From a checkpoint of a small transformer trained on Wikipedia.
Architecture: RMSNorm before each block, rotary positions, no biases in attention or MLP, untied embeddings.
MLP neurons of a small language model. Each row is named by its layer, matrix (down: output weights) and neuron, and shows model dimensions 16-271. Each number is 500 + 50 x the weight over its row's rms, rounded and kept within 0 to 999. Numbers have three digits each. A neuron's up and down rows have the sign that makes its largest values positive.
After each neuron's rows, "fires before" lists the tokens most often just after its 100 highest values on Wikipedia text that the model never trained on.

L2.down97:530598522472501525491473469602457441480402468566573510491476505540447480522444461520514478479606503488582498440440539495535380480450466427505550518429469521517440479529577558494484475494453558386509438483418497501410442449521537551526581588489563508534532522480498491465504482612631491450509496547554402645534498499475490178360595398521585508585539494484551492459523435451467526499492537491445498505458514462512485468582543560512530504480602479533408513460516513472505474522478483505505535447454473503387598466510406380515480514439523607577527588455577560473548528509479494461557404473485459542566440532454521583437504498492567414494526496450509435515533508535501593551454481547504459536508571456504519496543446552529527489493513496483526599510562511528470476483451509
fires before: "-", "="

L4.down564:436435502527517516473516477476542635486499508478526475512529591542541450552527440564462464499499479489413546532516495522498506476569479484502342494552558509548483477494441520584525573463464512477547430529625408494556510538453467474458458529455596438481451478510502441521488466543447543533580590578451467523475443493463663619455501520487499579600479501445599518511457489522572458448431519459477564433529579496458470538452472559469460399509450493454559442470436533529444501484446481458486457490437516506529451514530457552481498518429461568435462551494536580443473573445533577454491528474536587510392483492511469544532467543468425482494572448547534430529512544539579456464606549471514408554522412475461484431462379457532440537523555565529544500524451517574456491459587521
fires before: "=", " ="

L7.down397:542517440499471552451487507540451573570497521505490487504453543480581484583470493552499541416460522498562437563487518495570331494465555409326493411512506450471570532510567437539462498482477487481519510421592516489623502542476460549512506479539435526561451478467420528469519483536421486468523570441492460545433533532557484341509505473532534557469484582490536482522489538539482499493445474502507610506464533544532529568498523469589453567531473481429393601469464467434538545482525503559519482421456493510521509482499466514532485194445548440767500498518508461469507482510459571434448481441508572576500507489492524542533433545477518450543526496558482446410414552526495525505569502486459551602497537521510521454557437461421488481558554516501539515445525623523477522516467536
fires before: "="

L4.down75:447540516467495520517565528478600559499554462578522512530528532459464544593474473476511515498466408482498501373474504543455553518507506547548502526477463431409532529517516520399406488525444519505581544438519458427553492485482582517413414490484428578426579526410418546525500488536484419504579510469420524423517393512502406440516398460456480478520502646525439488472445476500484554535480495413499452526401512490543515496456462485604492477512547541481379434540481485592433471505494424481500512612504507690574477469517451518502595528523496526563533559531506496466525520581495414417507487503563532448515504538480532562464558470543418487490541437485598406498460484421435474516467471415520550433469535532570476456462553570446437549540517437476486489527520583549515533496481531
fires before: " |", ".", ",", ";"

L2.down22:491565450492438491482479457472534436500496507616476487464399564565463505501399515461512585483498486538502542436562534526427287531554529435468468468474447556521491565460496469498479440486472620477564537491464532533548452478496576432545479594473544483505508508572393482485494518572507511525484526469569507502571513482419506196530540413541446512431538458576452572495511542469566568484509522540448507498511397442490496547477486468568486505534583554505403484454441437441573474532513560431459644526462471517513517430457457492509458462517491424534497400495540458542554477541419441485515464532425537614560529483495443599508502411522468484508504523458413537403406484550461568535542519534464368456454526481576475449551529491489497445454433440411565530465594516495512444548432430
fires before: "=", "-", " /", "|"

L4.down587:502500463515515512536536529497395636422472519454597530553564510517496522435522520458555438494432520469450561467435526477587406503566503595459520540379539521495463531461514467474501533458516542423555477473569511522533532527462471382510539518552564454542471489532535494487512548561458549481523483464495462508478532483523567332523434485527604513489479563567492540498451513501577497551502439493511518458515482484451510480446507509470483612492545499524450589449494503468379552600513470529525554518576439489507541524610455494508558394532593507766488459490493531500443432582518466384411513448489541573502453515533453539502386522501551443464541500525422462478566431448456525500469546478486500531506456565598583452501563575531505411478440529451542475500550514400550505479456506
fires before: "="

L6.down166:544468465520469506602529513467487394542441476566523562463495474510493516440530551496574489524509530419474533454516495447501399459508490496516531573480476507544450507527531483490536524432469602476473564545522521509557463581451445527582521446483443429508523447549508593523559531504479449539545495502497470502462368503479520247498543471474572536487506504454539500511562522574537498463558580526565544516528429480447455530529565616565490540375478485480484464501507491481433602520529522424494470380445502514433489569470451484553526292511487546561581470551431558460492571494445551446523474420409466580441517453525417508486433490514557481555500504444499413485506459552464462515515551554502446493490565515508573536493533492577491539523538493502549450484543494360487469542451544
fires before: "="

L7.down998:516584541489553532538559509538484443424549458463460612483489518513589545443465525498506556476504431494549468480473489511458482472489485476522493483577628498534439516521542534473503463575465493473585480575577501427526460568478512523507579443635559542470539525578514442448569481538539484436528582451567453580489537481507497238545484500583514512487546585504549426511501554482505527529540414483528455471467456545398525473449608508536451454553507513579424504487449490506438551519484515445540460494499466460393541530437497528469492323594409508663460498519454479543507548447474505468515479493493473562494537507471507491439510484515418482483537440510505499457450472480493460533577518416441503552565442500504460529544506526475477425452511500551484525491427577529477523529448489
fires before: "="

L4.down456:475402494534460482568607456506504429580470478493466507478572538518553552475474454520539509459448474454488497447465533525442511536457436491479469425530499444395556433490495525538600542466547464523522559484454466509606494464547484579450458463512586487622458458508593503431499490460525621468560588478539552399523500515501534457524396615487471503490450540492533524569451472449541462555465504480443402527505487540590522484600428518531475518465544560401431531499534445447469487539458339416535514477553521477556533457484466518577559413551466492421550427503430521536512532502504505582517581496419558489544446571451486569373499542467415532430545530515484554458574523487435469562583428492493603575455486586466489555509479435500505475509554540405488444465462455494514537451402470
fires before: "\n\n", " The", " In", ".", " He", " It"

L2.down640:571539588430473588532411478557514525488540476495465503534482421471495474480530558448513405502525521490574457515511575482492562471460567531538568538536505453507485528568442549562438521559527484495476525478567516485500547603474536396580445437480468376481529476508574629493526574479492538470488554455524559562473481473458559546451538578463482401429561534411486476527436427488543434548471522394522513502443541501485583500491554454375534520542357462481570455409444502633594462538513525462579494437518505530511502558549468516516598524467458550611458520451477445537504498437463485555479515461519581449537510467495533449512523510480375506577488490482474519537474512495561546516559425498453506524495497638546467552488528544441531560518564478481464568435493549462543408553516499
fires before: "\n", "\n\n", "="

L9.down703:496534576493524577432499590511466580488537436426498468571510491488581557489514474512586496496400490558475495509414397488540559538436550535404464382545544456470485521498528477523518453531431488514499446533491470490577519576482474502470471454525484483461460484504535449566519484535550500539460357420459504529522550531519483283508528534412467420519542516494565507476462511461461557475451500458497446464478552484433550503434519470553472535446523495498473508547495526454580632567527514517504494504450528483577565506426565445573522540468510556552457412439542522458529464586571513575534469597507446564515484544473581538424507464499487518502609634477383525494473518460514555418498452500440572568470565506485478559543441522560594529503455514460586428498533591465502472444480505
fires before: "ti", "ted", "nt", "ting"

L2.down314:472512458506498513455437495430581592525514507500546502523421524514531416454536543596501510462473485424574477529503452504550595532522438484488485587564496448581558421432496409482498482490436497393531631540523460415567449523479477506527437526472507489435533547466496469457513572481463504515538490513449595401538520521610412560523476455499462495522460539429625464543549555486479511443482512573428421519501554471497573541444475492532449463577426525330449474585551619505552409566436549431498480513482560532464439538511447565479522541509481506461573547636491530531480487529501541541570554554487469483439522538527548534443424450480491531448483496487545444544520497472483463586446563533507416439502500469516530424490443496528490492542416529542512459468451456381505524588509575
fires before: "=", "\n\n"

L4.down507:436530486563522540553395551515569509522469528524437486463491425574507486508399450499479530504524455490432509502572460482478608412512468460466456443435472484474472474501554477491473554569579488480457524434457469550515584461468464463565564434594463496494485516535515517485476569517563438543545489534450503551433461466504524470578514566510528497470504464508486487565501494560526509555445443499452408512566560477458502426557493468572560580531489537464527494329476436547433552582493591475584568443515580481496502481520439501437475560531511404442615626446504519513548472476581394434492513559502506441425559534474462496455506567479482412436430482500472446518515502450544520496510478457491395461560463503520563513588457558508436632532500445511474542523479514521506515473536473
fires before: "\n", "-", "\n\n", " 0"

L7.down479:493444488434506524446522542499527446472573474477442534563537532540443498482586510447504503507463543512517508452505500443463331538525469504562504568575509373514502606552496471512521529505482473554486536482482432505578448484483415533567616418496508473528542513559498499433544431510472452549559542475557426454489490497503395388477494377558467446519526530436508541558474534433444484443561544506481447419550461434484547568416463511545531487492472505454454484537493496488461506530478486513500534446504464534600429518447580585479414324564544453654478495499498427510619538441506496478415510573472535480539407455522457597509495494508524513552547495533494543488526440495508514523510432505563531487516540582494447468548549429565486524485434507605521477510489629534528535526417578
fires before: "="

L8.down857:534442568519510499538557492478579331577498465499521499558473495476539585468529471517569502455497576506547487497484486554474339510474376535465507482561492439531514430571489463533531462551489532463466526534441408507452515504514425471468527448519474508447517439522486501455482430437509555452486520452520458471498459513498580320415482544542687442520516493552606549514444492453425553473453490533448370482417463542479479537601575449504545508445494427459511455441503499532549424517438550508528500504495520518562514519531498521506540345508458533507529560535430471483459496504674559461519492514550530416575505559501520467446552548426404424621511426474574545523607541545485491508486528469490538542551467527485496519482543500452491457472525484516508420533547482584576530503491462
fires before: "\n\n", " He", " The", " It", " In"

L4.down865:489514483558423520519549567463504500554463392563576526462426627543414435590441510464558551450432509478548524506402565474456522457459486531572506441528540527486526406518547435479395487518450443502543572500529567435568417532490478472484479508463429520490535532460526496449642561621483575548503551458522549522430466492413526489573513484516419546486482456502483540467495444447510474486488512579454388538421490438503474572538451483516517456431485454532412503544419520510458375479466495535625513566565488459504601425496520482492584510470545511481496482493531419481473559495485553451453519538613551416437561449435607441482538461466574492598474488563527440497581489474517552504451592522494466432487515511589485490489602526518517464544402456448530422588555449544556539451451508
fires before: " |", " /", " 0", ")", ";"

L7.down870:457466565416552532502504518494457521540409448459515485574445467522502525589483485481529505518527445496436454538499526477536329440524448525507527587521450473513474506441506481521471514460558514500493499475458529612514617538489482475564468550491545559598464523505491506510449534546521518514475474521493511468544516530538472255591570505497563458535461431385388424405516485468493399525587486495448476513508455509489541473504409559483438531439565508486473467575524467467569484505466554481560484453461549476532481565530454536414440196546611463669420481413516493477478464551465510557396506477458489534458441512527438518562564529470455509467452524559529511498441499482565532566550442533526511443344478537540480457486595493482493507487414440560421487521494464532541465466504541
fires before: "="

L2.down454:490497484501438477494477541509492471471472540533464523512499465492432482500420546525410415437522465528433637491566510473488641531478437472516587498448487511497447525540449538461527445512419459484534456371528482463419556506524537504574510482557513509450440438577457570506450605495484515381442540493532482549523494573466560503490505412544421484491538561511458498487587517499525459499565498530605476559530545434565639556412454481497445575503448563553503551428522477514572508475484482467541605575460495544481470497427476523499626547551484455437444576552506420558520531595521526536521410526465539427339491441480491427497570531440472500486522513481458407464417430472544528472542551535591537470487500488471524476516526521486474626465506446526539480429483473526511499625480522
fires before: "=", " to", ","

L7.down954:520539483482440602558528379489526524536497497630590490467524559517540605386580503602541447478529479391449388563506496495475565428534483443502400411580550470520530442518537643520510514542515490483543493483502510527444469475497545438491533518666411492504498472500572461545544514521484518533484498550344431524507490448594542470534456463485528561509500428438392498563517473470473504470486505476538463446430531505444544534447452434511569572552527461505577600434438381500555509531441470508517533459516522514423437431513431469515533394492474532622601534549448408523486470540569499410517579413479452511463507408479432590535446560545514566462476505484547420448569488525490522471562487558522536494437516497492487486537488552558506497420584354506413511446498464540531506482515484
fires before: "\n", "\n\n", " \"", " the"

L7.down184:487480496471505548500439461477449476520481490465537537505523512464522587463485636482522528495571477596475508532434565556562438495509526548533509531448482565513470517540486598541530534470470576531499550506433611516544439523520532407535502539514511414428531488365454477492524579469494521524507503473515506581441497456561649325541545430496455556543436493445526427625540534525545541449489525535462587526479554414472547553474560523435482517563623503548488522582476517454465525585554514444503543575381559454488443467466529400507559369498411567500480529516491503493416502566554533443551541568548508464509554505447525514494510485499463479500515507550567529513496522408471481494457476457608391498617531547466500470507573402567466493428454549480543478516463468455567402459513476
fires before: "=", "ment"

L6.down383:531551486472459490558517519535460527450524593499473421440479517498458432492491542534413539532500388481404522416502512506456526398500444422518530462438464552536535483384560446490568524525493509537518408529592454507496501476482518431525477529493558460469527508493474512439466462597544427476551560559535396521511533558444497476431560445546545493481427503483487453547486493510599476540401529479454492498521450471467537503523452473515438517396632483550544452519494508492515490427548551453555498522355508544474398517516439603513515559445452586483415559447499433437513496482503533507599484522526512483531416439535557553487513493511472541525514464488496573490536508468531524470535523548474499425508521549573495534573494514490452485526634539496412469482445542403574478518476515
fires before: " |", "="

L2.down68:550511446500483553485496467402608562534538436555503557454561417516467429490489512404454520527530453506485550403584453449499631426555603498639485469526537591425527594574469491562552542512578432412408490520537531595501580499489485530547540498501498510504498610528514465520505507468523487466426498480476487521329553530540488526421532454486534430479470399511530528489490479496501557516502439493483454461506478569497429450452545476435566465491538503530477441457527476501584409496576487487568472497459513445517509536441519511494514505505480538442520478420377588448584470568495493483587602596537577450593390537481474483491525472524490443552576523512524518500473466479503479522473613528434468462561397463426621452538525585479442567500507412588478519444478511497534524492424388
fires before: "\n", "  ", " .", "\n\n", "-", " 2"